Weights of a small GPT-style language model, trained from scratch on English Wikipedia: width 512, a variant of Muon for these matrices.
MLP neurons of a small language model. Each row is named by its layer, matrix (gate and up: input weights) and neuron, and shows model dimensions 176-303. Each number is 500 + 40 x the weight over its row's rms, rounded and kept within 0 to 999. Numbers have three digits each. A neuron's up and down rows have the sign that makes its largest values positive.
Before each neuron's rows, "fires after" lists the tokens most often just before its 100 highest values on Wikipedia text that the model never trained on. A number after a token or word is its count.

fires after: " |" 25, "|" 21, "," 6, " on" 5, "-" 4
L7.gate654:496489486501518502523484517518499474503475440449535468506544498502443521508494469515469509510493504494517486507525552565476462480448478536537502565513500547487618483489571463520454486512559541488479520509551453491454509484472411401490590496556555516484476547467464481485473493502467446493520445479507487470482462495411458471516479503541494469517485482501496477575503573516428489563481
L7.up654:451638501476395469493482504472523545554451503525505525502402524493487496455510490494457523473495434482504552543400506505526473524517535492452465474516554536453494553540456458499477512479530513475497452448508575536503493523544505486539541474472528461532458494446492476513468495518442462499543439478483434528407437407487572531567425481560524524579470475477501511486459577522512508527515

fires after: " the" 23, " \"" 14, " a" 13, " (" 8, " The" 7
L2.gate627:487543473562482515526587593469478524516483467558604508499538500529429483570508537489531534541608485492479483468568512458515524504555544465485521489586476546623535473469467534524474476484501455422520544501485537513495428500470421472511540472482497532547502496444537510500445488533516545486452522414542420495480524483514522492456519485558422521510422579486521565536539441516487467404456
L2.up627:438548561413550559434473496521515453446508490534556525499542483529484438529516504495554532484500465532579541458473463489518534451527534486565434511438520466535477561444431460587511475474480454550558484483500521557510563497549478513514510445457588541544513447535469393441486459568457546504472430499535552570525551470587498503514490448526483482523488528454498435506515426543478504498463

fires after: "\n\n" 99
L2.gate293:470552575468529516501527454507524495428570521496471547477523529465537467482424506460475448443399465532510509416449531492454497534497475479484460483476511479550533515497515534540547485555528529499551502504484480510478486440566455494450463566479448469461493493521441513566470492479521496471455479494518436471516510585493453469526467592558510401533430408498494536508506497517615493493493
L2.up293:489538563529459471619516516431486489513504532439479448489529539485545519515603542456520424497491449519485482504467504486508466496570467483547422449505516491505527472537506492476530526458493493484512521522501490535474441490543433509500463536465541518463527502450430471517483569489506465502424429466492466507525533540500522436531528430509448457526469455513511520492515389465546478539492

fires after: "\n" 56, " self" 4
L8.gate716:528526472540493494443513575486463504443478553540556586489462472488509471518529503489465510437490446496489505464554468517438477517493454508543523538498558468477476507443454563519469462471441491488477534447546461480533450532523558472563485515545532501472501494564516516509471472563552377431474487515466495480521515443485497467526495492535456557437515519494534509484448477480501484503488
L8.up716:485488478527468487538487570486410529453503488468610450548531520470505468421456530487486520476487481501473456495515507544460483503539475552536452483508483504545476470406536405447446528497486527444501511481516481475457454456538489480465429444529565521421471529474445502550490464534576532381505485546460476541478544557495457518496498570518547477479427445556552472420544503510399525489583

fires after: " one" 25, " some" 8, " all" 8, " most" 6, " any" 4, " many" 4
L2.gate351:433596504526461524452493442509433489492504558563463496462471531507640493534480521530482515413521431526498491467474500523486482523509586567498435497501458522525516514534514577473505465409522514435471501537528506476439451609521457525467504481514499591524584527461456450483490431495525517496486509511538462498512505439557468554449502509507461478517541501544491491448537454521545522544541
L2.up351:495482508581541495423509467457446499545493527530497521499493556516545497411509528504463585480480467531549476436495511519452556536505512513478497441497517487497564538448474553479485508486485553492490515533463512486420497531526461449464440545508522573531502484449515486497395509467529485547488497528514521502563470521567526563476464488583474478538548486504515423528480428542582492454522

fires after: "\n\n" 92
L2.gate388:522506559482526516573448495458447470473444508461480648500504443563595546490605498519541496494530455488523479461469517491490507494463485511502479497534458506434489482456456518539502481576443509510493517494466510529584529515543367388351491418514498505470467560503490519565558498454534388560495501503489525533512502494558475527529520456429508487483480546494502450517514596544490595525510
L2.up388:526451548579486484573474467497545453461509464356498499468487504463489493566526473518480516546482485478505444478437531583447536486519548504459484450519486502451550483493457552514538491447483511584472483533471524521492454504555481467571440478506471495482468524463485469539498547612526503495540584511522526484480488516643546471498527454469452433525497490543552507541530513569535534510509

fires after: " a" 26, " an" 14, " A" 11, "A" 9, "An" 5
L2.gate629:521523508504498447512531552455458600514453497507543502579542541552593517499555506440470470480488507547476526505493429476484490491479487552486468493441459478599519533526435521505463506549464513477532445510536530519494532489541537523460509487499482494630526478465481538513463552514537539580487488483517481537431525538513490543439519558537497510497551460545466495527539480483491536432456
L2.up629:515586485445512549474506453501464528503439465484482477537602484492559463469479502503478539485457458479539500478445514494509555524468467502486458589551493573523512443512447488456533557557448538405513496438521565541529495550509478507465544532455461472573440498463501510559428534537467521462517436515483452512488468493549489510508503523564523504492495506509512487432536511468502497478560

fires after: "," 16, "-" 15, " (" 11, " the" 10, "–" 9, " of" 6
L8.gate1159:524502492507472448479477489491480508537521535535513485472475460432484497452507407578505516529425442555577483553455482455490564553559475519589473447432459493496436479483518502563509464475507481519521454525534545540482491405498459510554465555476463495567444483491554496509483452449471397525518456493517505509486455587466494494519463561519453517511529461423479553454600454513538504526442
L8.up1159:502434494480529527464442395438534494483486555530409482527470485416463526540507507516573458493411483517533503498485532510445567464497479533510445551485494468479513500462475426488464485468559426487501514473546495438448479509496485492517442531563503505478516455570422456561449500555522524490449515562502533452640556452488558466562502514451489561506487563430550508505442551451449532486514

fires after: "\n\n" 100
L2.gate1067:413469515526460539510497467432490468525511532541531489561524530463464462446512433437474424572497481553488450435411523411527480495514512463488485513498526594578547394409414526461528522530505521438517491507527479413555518497468540483505521548487534463474517531548466496517467481499517469468466485549375468536530563472501601464489506535510502493517543475507468526534469491511527622506582
L2.up1067:451418478565496520482562556482537546493489518521559522546486514427482487519539451433503472539427535482478502424462539495527495551547519552486519510496529526528487432515385526522589500496531513473523552536476496456488482425511503511516501547543519524469548546526477465482492503461512469472505486530486435519617446450509532453561531513505502474556489526490528545528460467448528612497559

fires after: " 1" 25, ":" 9, "1" 6, " B" 5, " 3" 4, "P" 4
L5.gate169:494453505484445506503485561512431524586493499554420516555468507482518540506497520449445506469455556539496507430573464479480488534485466486540510511578558463537490466489458475519430475536511481556530456532524507527498568463508481476564534431509475517535440486467525514529531493469485533487586444529511450500486508451533512491532507463520491473509493543504465512498481528517479531420550
L5.up169:495564467490480514464430548496511496543504534553460469513561483515516464504506500539489497524472438500514527553517511423473530533471545426478529530529482588499451509542496496468535483533511514452520551440527522479513547488520517504479522471547494519560522466499452432510513552447534432507466514533461513489466568532434501480469535505500458478417487502430501405543559481560479528432562

fires after: " |" 28, " (" 9, "\n\n" 6, " —" 5, "N" 5, " the" 4
L7.gate574:489518534438454480465437462532487477449509464503560532486421451465501486578505531497506453530513499497450437583529479529502560473522526489511466531487524487510551426509516548531504463474545470514475545455547478528512428513471453458539464476473498451558517530495527496563540417499401422579509437484511499561452523490534509518536489495494501480501519504471439415471442465457468505449558
L7.up574:426572516497534546545437588531436517485503503459543475507553504557507526449542462449481468503465507464537519448533431523526506505432452525469492473516364505478480509533454446562459438530489523532507567467501431474496452494408456400497453487482546418530514432449579537492519457491480397534566449479502516482463546505536536469513555533455481474462506427577424439469437518441473535527545

fires after: "\n" 40, "\n\n" 36, " Year" 9, " Party" 5
L5.gate797:545478487475493525578513559523488478496508499420466658515562463583473524457473531489492404415496521466479418577520500485485528456572487477500444477485498445508558482450563490474506505405449479469548473449501484514519483456482491524521554428455554481456464549449477480542471484512533494464572525500485443524484559460497438495527567486438547500538453468424487463506529513488463518477483
L5.up797:532494473471505482468511529485421560464536428484519599464520531571520532542436587497501507448533473478501492552473446464449524498541545475510524543489535513430533512453504518456459471420506473475473476497500489528507605490459516488454481414438535510460481458491498468501374535543573531502569498544540541427488630568457453466596440468402532549515460462511466440484489517475463529506482

fires after: " the" 27, "the" 11, " The" 9, " long" 4, "ils" 4
L2.gate155:548454527458493494485464482476512537473391498624484486499478521494441488539459463521508529516515412458493466514514569528443462484489526442576411521511581470548465473423481474464465512563568444499465577458427518534469506474448537558537433520512487473510503503465470460478481472502496536473525429461489414442573475505482452489524503517518498516503527498503515488516481516457494528555423
L2.up155:500433554508451453437527458490487492516470531456537447502463526564529496444518537541527556454462485503567459470480469429510454545493557536435499519466530472462448511487519531526520480469504477427492467450515506500496506441466483432523459531498594490464507505468482490483502510572485563553480459399468529493481476471436586554428512509491560553486467485501527494460512556504461482482511

fires after: " the" 35, " The" 12, "The" 7, " 55" 7, " Th" 6, " F" 5
L2.gate832:547529547526488504501510526523439493495522550502462442522450523500483551528525540457521562465534462532502489538482526476523458498532477458481497559506549475478397517454481551442497509541541623482468501576469535548459406528514509483497529462525556490509518419471461503507543467543507463469462534401501563516481522528513511517482500486474440517514475504508478452616577510387468471486448
L2.up832:498496488481472492492521484458445492419536572512453466464497426557453430542492468503555542435568555519550457558516504515469522482438539430459534488491550484490404561479498515556513504496468579506573491473429534508460529505480477438504427463487450483586504510567444478538502499501587460493468523497454534480516484535437537436502521457512467504499473489481450494515517519446442473458454

fires after: " (" 27, "-" 13, " \"" 11, " up" 10, " spe" 6, " inter" 6
L2.gate1098:500533496558483536556512506499482479529489500485443598573477497419581509558517494496523456494506490502475505456488501462527459459459491521487470510491488502493533501445523565478561453501424528527513533473503445521517538469466494487515533483446447436532509533545465510486517454530380482525509473518550483484487473451558463470547471479449487478582497452501496472498503515582509462517458
L2.up1098:501517413505481459452427594537477571477408482467573447512528462470516486457492557507445470442518543543570533501465508463492500502527507485440512576533459474421540516488481583473494473519554482503535451554458563558495472518532565505483451594478527515526465509486480483580549458474562523530613442550470440482462525501510491455504538441482446506527581556473517459454506512510522532501466

fires after: "\n" 49, ":" 17, " |" 8, "\n\n" 6, "|" 5
L8.gate794:478455507515532449502520491559523479490501568547516528519500437481490480467455506533563496508497522469547467466419486461476461537551572521436466486436555497506374485482466525466431451418525443540450471574451462498462559472577484441555488479467533580411502457451577495516468457517528540462442515532477508463446456504522511479562513479474531495512509485469502472461451535517543525444490
L8.up794:481439528537495507523542544531402481472518479519497494533466497449493484474537464534473497538464602500507441482460508544524483572527544542526481534426479443515451450466447506499444495453509606519530492446478543468475483485556511486619440512500497523514517376436425491486613425492522511530509483507528540492493478545510481475582468501511452429488502435522525511556453482582494499483490

fires after: "\n\n" 68, " (" 13, " Born" 4, " date" 4
L5.gate573:437546527478549419479483518475443515557538487505515515454563447563596491457486498505456486571552512505503479472478548550489553507513531541544484520521499586487532482493513520513516487509576529492544465505520507442473483568477489494547463491518567523519542524572414496518560489430457498519464470490459414496459516502501446524423455418528591521453546545506548516520501443464559434519503
L5.up573:526575467480553512540490480421449470505542499476482479477471484496473539469551427524463530513528549485590529473412543487526512550491518472530523493546467416437473480566531511529479540526582463486540488496476479347511510525438507519519507526504537480513525536600528482539553387455481448564529573469464473469483517514550524458519482463507520446481585465510544425452495527524511545538459

fires after: "," 34, " co" 9, "." 7, " is" 7, " and" 6
L5.gate354:490438533527542548518479442482506565436439521522530466511456482483525457526519477563479585493533511577541492560462554482467513416475533476494439577569494497550480529470491559489465520510453493525498490454556475584476517541489502503528490500566482509508468494457523475575557525465526473544539482506409562535505510450543450523498551493485569426450493514499570493495528534511466496499490
L5.up354:506413521475488538560554489502479575430553491532548500439501467544492489515486466520489477564534446526491510459433586439511453464483500463488445576547494472515493474434450445456483484392541519466485575499449489568486530522422439551499527520504458465461520449465477503531489500524489441499455531486524470521385541447451509596566499526448495489483486555507461453406470506519520515461504

fires after: "." 31, "\n" 14, " ." 7
L7.gate729:448508516544587515523547514506514484505496551539493577433571464531493509496426496534533470578584502549481519545520486569565479524506470503512477522546428513540476455555496509528493517484533453447470483437505530492504518474536461435457439533518545490554454533559526451494437538457448531440497505504475457463468485445476406457472487377502528447539551454504563620455432521512511529535483
L7.up729:475508491528552516523562542468538481460506452532573487571517495455516440515495436474542411533552506520469458459448522548515531481543615498537476494450521550494556455505481489477476572558504498484475437414502522529472565494504467453504528556478498508412517462488524463509487554486507476473505529480471476448487458483576511546506449457514484554569502548542460497505569469515543473525550

fires after: "\n" 55, "  " 14, " Win" 5, "\n\n" 5, " co" 4
L5.gate56:512429486482487525526444486501466528508544566493455548439464484507587563504509488433457548505539475456536607495445448562451552515582522557494507537504482569501489473580484521494473441517547491475563460454547513508452566479484376444554493456498569489431447528486510497565476463475520574465517495543464473458540476464473500490464564480496489510559506536484459522521505512504455546489501
L5.up56:486465514401489512552449492570451464508507451494552543537402415487547516465460496424477489459546533413532518533505469486448534491573482593511503517544578540510425436542507534528508446410529499434486457471484553510512544518548484443552502439511517463450515472477486476596461467502499517562540522472590523536504484464509473476491463448479516508520480480447474519501510519513468539484501

fires after: " \"" 18, " (" 16, "M" 12, "c" 9, "-" 5, " Val" 4
L2.gate731:503500490572545554519533547513489504462543510498508521551494467530440463551498509486486535467527503562547529503503430471564456487491522508497471510518447485478561456421558453561462555488431562503502524575551489553466468513465472505436506469503544543453524568530537478559499461518561507521527530471440563539580546507484549541552525521510472476433557454503494449545419497482517517459455
L2.up731:396462462515566506544536510496432473487510471510480494528479456464484436490449494435523426517439620578526500507458438489513460523487556494542467475445517418459500494396529544498490564449483504490477474515572462498486479519499473549543481475457512505585455479513544516511497382514523436482471528454530492524506485524481481528501525499502465511499463485549532509535506480478494486472491

fires after: " |" 57, "|" 30
L8.gate1070:532532507514471452533396537520460564470470538529494486543471549453566473562509412473485501495485526499529538525523544411477485502512535515488500470553523431452522463472501546487457476502505544596518461520443501437500513496524461444489463444512420472536493532494464503527585440576458555458538501510456520466396486418538494471578575513517452473475556510464475459481537531487561574532451
L8.up1070:511497488512514467497511520467474421492506547562482458535456438471481532477526505489536529498505539515467493521551571523515552571518566460461369541513548480538473516468455450515492485472566482486549523499547470471480531508490522424497465456497428551522484502468500558501539431548457497474569501473506555573525481454498505528516499496499509460461518473496521565525465584560568512536423

fires after: "\n" 29, "=" 27, ")" 10
L8.gate390:532559499457492453519463528447485444492520482462525544426491520535429458533516495522553496404488527433448546480470511526508526561480498472494445479429526482481503498470496549521437465513516511502486483482500579501503462477505460487501510434503481539539473471498484472482441484531433509499601461462541504479482523507441552481599585522550446444426480555551536538521479520501519468467428
L8.up390:434488546510502471479494548430508585517459569490515487502402496548527447483447490495498536519484554482475472560473538508451536409476581450442561402515497490485464451484520466508520505408405514506562482532573504506495437527486514438474433539461547547518481478507484430430473528467577507495514537478417519523531483375519528465528533476572502455478461474528455497420487513497533487549540

fires after: " (" 55, " 4" 6
L7.gate990:506532489450459524517465537515459493510483473452532521495415515496436534518519487506516567457517532538495498519486555518566523477464514461504481496578466544474471517443517554533586530478527462500591529489446503471443498479512540443428539543491462432510506476448493459468515435461437509492551557427578495502478393493475528516603474477500479505503476592501477477537488508513471469456502
L7.up990:457492456496503538495478492520536550529489604516453499453513440563521431500479511539587488492507534531532443515465461465453526490515495437456540521485463514519465453457484509493458458500536449561502526534491487551509496497481504480502488458523520539436520572594497438498445539474469529494400538528519487553526451431487561459434423508531493476532631471549540542535483501436475490508524

fires after: " the" 27, " a" 17, " ne" 4, " an" 4
L5.gate515:468469545519444465440459502490510569464572523494457478433461517464519506477568462419483555432486558531488490494410458467456541439469581488548459503609460481453558533535479513457512459525510571543427450543475460528535519562480478503500440559510486503455450519520495508528545584546531535516462454499455545430504519479541561481562420548533544471472422521588472515511524480448456512517458
L5.up515:475409518504509493508488476475466549501521398477490493453472551532521476559474481497569508440497477517486581558480563533522480514513472557496541569481500488440432550510480510568448432461550506463454538498554486560475565467468580549510553535436557539452542510579532522488479484429468484518488431438517535496542516451498518535554509566448469489479436477483479508461499487531535581503557

fires after: "\n\n" 73, "\n" 13
L2.gate333:469490561444497529448472539505547536513509551444538518461489506539527466531486506490488542530505450505523442562456548500493527540462414473448425575533494473445499501487458536486448524444505460492495517496444533532534494519531491494534507556536510477531488557533484593406385517438534445557451523517469566531467506478463573538532544512441518529508558531487504503459518591485480470483494
L2.up333:457464482527450463588514438519488479492540459496485397535547480496518545417524482540484443458449473553454425511488505493495538470567512449500442552556466569495510538529500504487549490471429439510565518564556531485410505470508503496476509498434497562566537509494515553504487443557524452445484471531450596473426539503530505516537506471461478497497580535426460536559517567480466542506511

fires after: "," 23, " and" 12, " di" 8, " at" 8, " For" 4
L5.gate507:438443488471498496551484486466522497515474539470490508448463513551528467509489499470516523445547467526481535494528439502465490532511473483548423504489547510519529464526454516439544465450572482444507452463489373444516501534494453481566587500421487537528488492530588532526532532497544447480503523462493511487497494396512482580507496505524592490534472493510422573429488454509489482515438
L5.up507:503515542476566509553474472498487541508495524507506488469495451499517467491490490451486480475525480561446578502488477511574539456501573464460538477546439470472472483558460481483468505521508464468517459500539538528510552501495478546408469527524439525561566515524479507521478491512508455548602521508562459419446482495504545587539495443504604492540500486563485548476489482459500492485442

fires after: "\n\n" 46, ")" 13, "\n" 9, "," 5
L5.gate494:477492500389523520455485502471462517485480459456456565489499528476513485568516461548520510482526563539579556467529502555488537493505507471518525544434463547571567529565545518519471467480528459481518549471499508478511475452468498506506515491510468494510489562509526395529530517455489408553532538504525523491440466471486483500476490510559535511531543531530470534526478495408538490550453
L5.up494:510502558442570487446497456446508481583563594440506503509531471480520478483552444586506493481586504476577472461455490498539544506514518478521569406453596486501478477438534492497443520518500459464550506412540496539440461503533460487564499497457538463535534555511475431517480594502509495555471481426549532484522561484436427491454524503511535472513522528458500485507519533495450514507488

fires after: "\n\n" 30, "\n" 22, "." 11, " Rank" 4, " Venue" 4, " Years" 4
L5.gate131:431485526478505471419469532505488459568587508463519541513464471547558515574519476533491484517589422473502526542484436459515521516532511512465450570496468487458472521467501507499538550485508467453501512478455461464550499497443539536480476460500501507494450475518545474542469508468541481520567472429415493434582501541512497546473507527515520575391489441502524508496507578457492555556529
L5.up131:489411533493478483473568482503415494518514467419504495532463450457489607497535539485473502461531443474513490503500462437483462505517516489444497543500498501430526488550531477475493536441468507512486462532452592498529509486465512431467502504466539512471489477540538465451482454433535512504568453432455484510462463527496443504546488459420537574502499501505540515447539555516514585546512

fires after: "\n" 38, "|" 26, "=" 7, " |" 7, " information" 5
L2.gate329:550507480516474495474536410506465513485489443432493436494520506552428467524520499508478466542508458460439498493420485489478484515472508496498482497540454521519509468478482489539547443465435539507507525430481519529469464424541528444507474482510456481437546566530501487599512469556533441510527460463473412487481565424525481558569492517523446492445461457493497477463549454469428490470516
L2.up329:550483523508546492603468451535487504529548467506488493566519465527543480462468529522481495563495450469466464513416526496511478476455423500482464485576487496554504494508520552465500503501417484532510539387531496513568484439531532540522466519479483481469433615496430417619484491513514449449432461504491460474535512477511487518552459459482445503430522499510520574507513465474470436461489

fires after: "-" 19, "°" 18, " Succeeded" 5, " Music" 4, "uted" 4
L2.gate253:446547476485557455518495466503556528456467462476518500429481423483482542486560539528442482496533480434497488500492455456478533508570478429464528483567514529475523469497506486498491561517552488511480521472541477540498586448533535484620560468497512492565471545539515494553600521556416518487491498472547513507559462510507546440541495511567502500554513448491476570489548475496449559459480
L2.up253:446495481546483508571463534413499439517450514487578512467582506525538562530491541486482511496460486489495449496529498482520506559530440514575495506468493487426520529481518521502503513522493436486470476579442490530577486512500477529498472467506436476542446540521489499530509490536485505444506507494524453477480483485501448465574447471430510472551471512536483461460483481488511423489502

fires after: " the" 43, " inter" 5, " Exp" 4
L2.gate468:486485459468523543470546494461555506551504545508459541562499458481503523455487489450502482475519428483444509478457502444510495446499474437537475465569581497496480575483466522415531508510511515459503547462495468526496608564411507518477519537547547501436401470542498494472597533486567515466480451558444446474511501430515515495529499508525580573553453463490488538538504538518447526456467
L2.up468:482486489485489461542557569582559536475521523472425448489471435500416464512526394493578494461517448535508515501446468472474472458495534480434532486539480468580492586490529497446534449503536489495461484507510562522536531457497542509595467554530563471532469521494539496479467580473513487469487449483487514463466524551447469468512466471469480519577591522548474520508531476501498558471513

fires after: "\n" 49, "=" 9, "\n\n" 7
L5.gate1172:431514553513479496436578446502462466520539541410566457522460450483570526479523483519517444554603509535463508485552442497451530545469578534516596532533474455494572438471462465526477539562564488551479538512476485520452458557477504491501526442645480452542481508549557526517556497539419554510461501518510459553459465531526507565448513492558554489522516490530481490476446467476430562466483
L5.up1172:430509428558481537505511474527471462552434480520501514492448493462526518465568505438543511598529560503601483452498467530501460394495569534473458482416461423542439498442515510474418489478520473493510544488483513425504535490467529505486512503520513530524541403425495537518489516430519504554566480479499498501566510562474538525497509511468483459458494538528539436439527433503463515544493

fires after: " |" 25, "|" 16, ")" 16, "=" 8
L7.gate27:498488529501515444523484493474486557590475485451584508471496541566488454464460486485545476569507488506529472495522502554540504474482487480479519495501578492569514483505526467519489429461452484572510482491427464490478525514531465492509466480500556494536474604498570602545442460501553493464532489513496487465533465529525548499442564543483468486511463500480476523483479441505508451486495
L7.up27:470444492505453529542513448489526500425498465506461501529440555484481471470466497459484511481560508524580488523462482498482481437495535565472458538471516470521514553514539549537413496481506551526575463452601563488482509524502494462490507519505461488448524510527584442476539511506497516518543500532433433515490535434505603542511469395511517516541593429516505535526458526512490571533443

fires after: " the" 37, "the" 10, " The" 8, "rou" 5, " second" 4, " first" 4
L2.gate666:509536485494592519504535544529507498546527497445528547530453541503502449526465540505557445462486487474524493498493464489546485468546424437459449503448471531494472515487482497446545479510459548596480521458532520548508488561438606487550536579492458526554479472501478448531584460497498518488456470514434463509468523458445471579505475521525522488525493516473472532541539526454491541521518
L2.up666:546538508430494511481510485515534494519523484464461441498448480474525492528502514485508409466454456544446454499479456487560578484435489461496457456418517484543552594569469406427457428574503526557479535537478460502479471504483500458527538505494510504459497498472455526467580561540516491509480467543472487598488522525480516491448481502526517505513531479497491522457403435525410413533453

fires after: "\n\n" 100
L5.gate856:551530496454531510487512470452522516464535486512466450480509452436518519386472528534571473463528523463442460434525453405456574464560423500513496481487480503508510481487579503492525577585549533427550481468496477399543499466527523518484487481602564503488473506526459529515539444512471404470461457500482561511525473462524495469545531503487520456527512474522536439492482487503524498408556
L5.up856:478458464479499485513455524485494451472578544379502495452467530481533487470527527583538435517466509485507520465521579423469572488549461487427580523537487486507569454471489464495506530473461531534541482491510517560495534531526521488475451599521495497452523478542471481413500474479467472556505405509443529505546536513510435503587572429494541457476487510556612476491456546495431497499433

fires after: "\n\n" 99
L5.gate685:487517492510507538438510500463495444529464478515543491507504449519543443447456409553512444457535493565505495490530538402491531478508554474524493545548477526477479506485517477519493501449554480453473553505544492539518547498559487456477473547510480583474408567462621481484556535452481538539420573513508431527464479567533503468493452419447543482554478553540488560529485548458500548485505
L5.up685:498455546545498505442483503389473483478500493483495517503504495532587500502547504479496521529515507543502483532539521463500556533409509455515471509539467527484561495553529543438576525429471493479484482583417467513515578483548463500563453447520491549506438495528505504444533506484569570502473523512551477491473483540458467497544438486492508524548480482486478536534493535529445523517468

fires after: " a" 24, " A" 8, " an" 7, " some" 7, "A" 7, "ie" 5
L2.gate89:560480540536556479487568492487485484572474530509530438460466553486524544532473496447508547500498504540510489490445447492501522467602480512529554516409488459495489557527538468528433529508520513441421459489514404480482479565549472500539506442476514467505428473419539527487505469533489513587466488473518476532407536491519477491496473511503528487516467522496449547457484478484486515437478
L2.up89:458545511564463530492497528559499586521445500490523503446527471490553514480520524517545499504503463546447450504528473495484451519401537532506473445566419472535447510526533512466479406473480473526468515523487472519501483527497547448465473460443454457453499519563551481558463466557516553472498544499556519511501508470485523462492486526494532522526476464505483469492507449477472482506537

fires after: "-" 99
L5.gate1071:488462508480526517614530447523532495476472488525475539520468498431525535509597515516531468528508477481512429425458414421508444494495503473526500476531500567475508429538544528481542516480488519446451505517536502459469532451491519445491474598511519471572511535492539517477493537478527466508489465501493507554514472497425465557447506440406500511508502532497438481574473572485519572458450
L5.up1071:447559545474537460459461473467455549508530524507549492473476462529550408450533471440451493508507509399545483524478464461526505449465525605449500445475513493537548463552551514463583504523488474603465499532525571535439510491472505506455495462529515375558475446455542526548485510475467483505471537450445491522481490494501451529532531517564430477455488520540527542532505523514476501504507

fires after: "." 38, " Be" 12, " We" 7
L5.gate1102:544540499542513500485504553455507492512450521513526493518493515465491469489464504525526488483437527510483469533462544543515505495470531542464489525550480548463510565478466447471457499446517527479435466472483544498491531481520444520509484510469488574433483578435581457469493535472405530465437461530445431456524535509519491561482517570560534471428560558514484503460482562487480452487528
L5.up1102:505478407471467555470477503429514509494493527454501512435472465553533529472447454481486473530470453539486474458516475402495471506462481476479483572516560557548541467411520576471491540519465452513482553506513477427445532493566487490458576467419498520507520500497433463507469509478523437535439546477489532515550463484583535498549497524524475475576379502499497485402524515550516508588608

fires after: "\n" 62, "=" 19, " Mc" 5, "uc" 5
L5.gate803:472528486558537464568498380450557502486503465479519539476506556490527497505466507472468514525490516528488515480421541579584474541444524533472532435555507494529475495454504507514445538505474505505416544510508489457501443514420573561483484490475536531545509476459444531504497571498480419512560548481531512453463486465540511543526479422441552487490569429508515486602447531591487456484500
L5.up803:511522516548508468567441438472523500538547414493456462564498452517513471513462367522500508534518483598511525508505512456553449481494520497466379450462505530541514490546506449423543526502505548496448493492531518581540482439480435443463504520485471523566541523543491433498492491492551521523519475545518547510486574480470523476460469554492533502526453516518551490491484457478492465498550

fires after: "," 30, " the" 13, " (" 10, " Micro" 4
L2.gate162:495507414538513536572462520485506523459503436471523451449489519528438519499520565471504452451557476515536499511469557481527501419537478508464531500500517538521480431478499501505477515417504531530460507553483437436534490428500565472439487549519502501508546461527407553507477453487478543491538523533479445541402515593453445451446498481473459509486506555547480459528496469516538427453493
L2.up162:471492518412501503559481417489517537485526515536539487522514501510504468491468527461443447493507482561479496472473480493493454515522502461548567524451447481447489518438503468454487473500544608494550473574488421521527496500461481540489531496493515585503458423511467521557529411516558437465540516432463475412511471486443476508519481523520494529532454515553416502552544466511463517477411

fires after: "-" 14, "=" 14, " (" 13, " \"" 9, " inter" 6
L2.gate1192:496447513499468509489535556478538502463474398498452495533490580544470521531510416458477491537472508566447501557556519494512491463454543448477450546531500527491532502474488509502507502507541506506481455526474485510561518486487484397471436560506498463486349444468488463557506523586446495495514535585499526555458534430453423508548457537540495554552614449542535432470485519518423512472441
L2.up1192:472446472542423574529462524482487419509527450491550528517513544514431457459550457513488392505444512505570492551525531511476443466475542475461507481518602463487485436460487477441565596514425451502498518525499526517473446457485502498584477519452475480477466529562513504477516516461524520460536512485463479517482527453498550500451578482592556461488484451474499505462494531525553559517483

fires after: "\n\n" 90
L5.gate162:462529442524545535495534451539515454486550540511497444517494493509504476537589489512461523486427479486507511503523514503511580473505460529514517478496545518525527478509515512512518486515565553460466445453457420478534604415537492474513459494455538518446464551491469531534483520513492441525446504479458495473527514527521558540580465505460555392556501537512510476482527523535432582469438
L5.up162:497491478516511550518532504475482526422528493436473470530482506549518457518459515545492487496541499512534489515571471490524451465561501492528532503517507485547580459469568529471509557526579526450535504413444450526533498519539488424523493536462539447468502550537524585520462455502502415602448482563547515498512462531484516454512503539499535457489530521462435490509518502492491551514532

fires after: "=" 62, " |" 8, " Years" 4
L5.gate411:489435494553570572486465449481594518515494485393471483578581479439552561504534462406477540524493473447504510480451461524618548563561505485473463519445472513486462455537496489552447517509575480539470500513467511440546503551491479484513462541534532529506443556477391500488500548481496495557537433465539523418577419391571485442574492471481512518535504499538528526445503484427499482466529
L5.up411:489463455555525507562534483533383584532444511420535508505485515453599524458525445549440489488530536528497588478481559458474485514565552481502478531568487510520526472496487470537449493568430526517440434492475498463518534517505521547458514486506493460498449518494519412479531500536527533540530521532487533546425496515459487483465469525481567553472560536539502485464436448490546463521516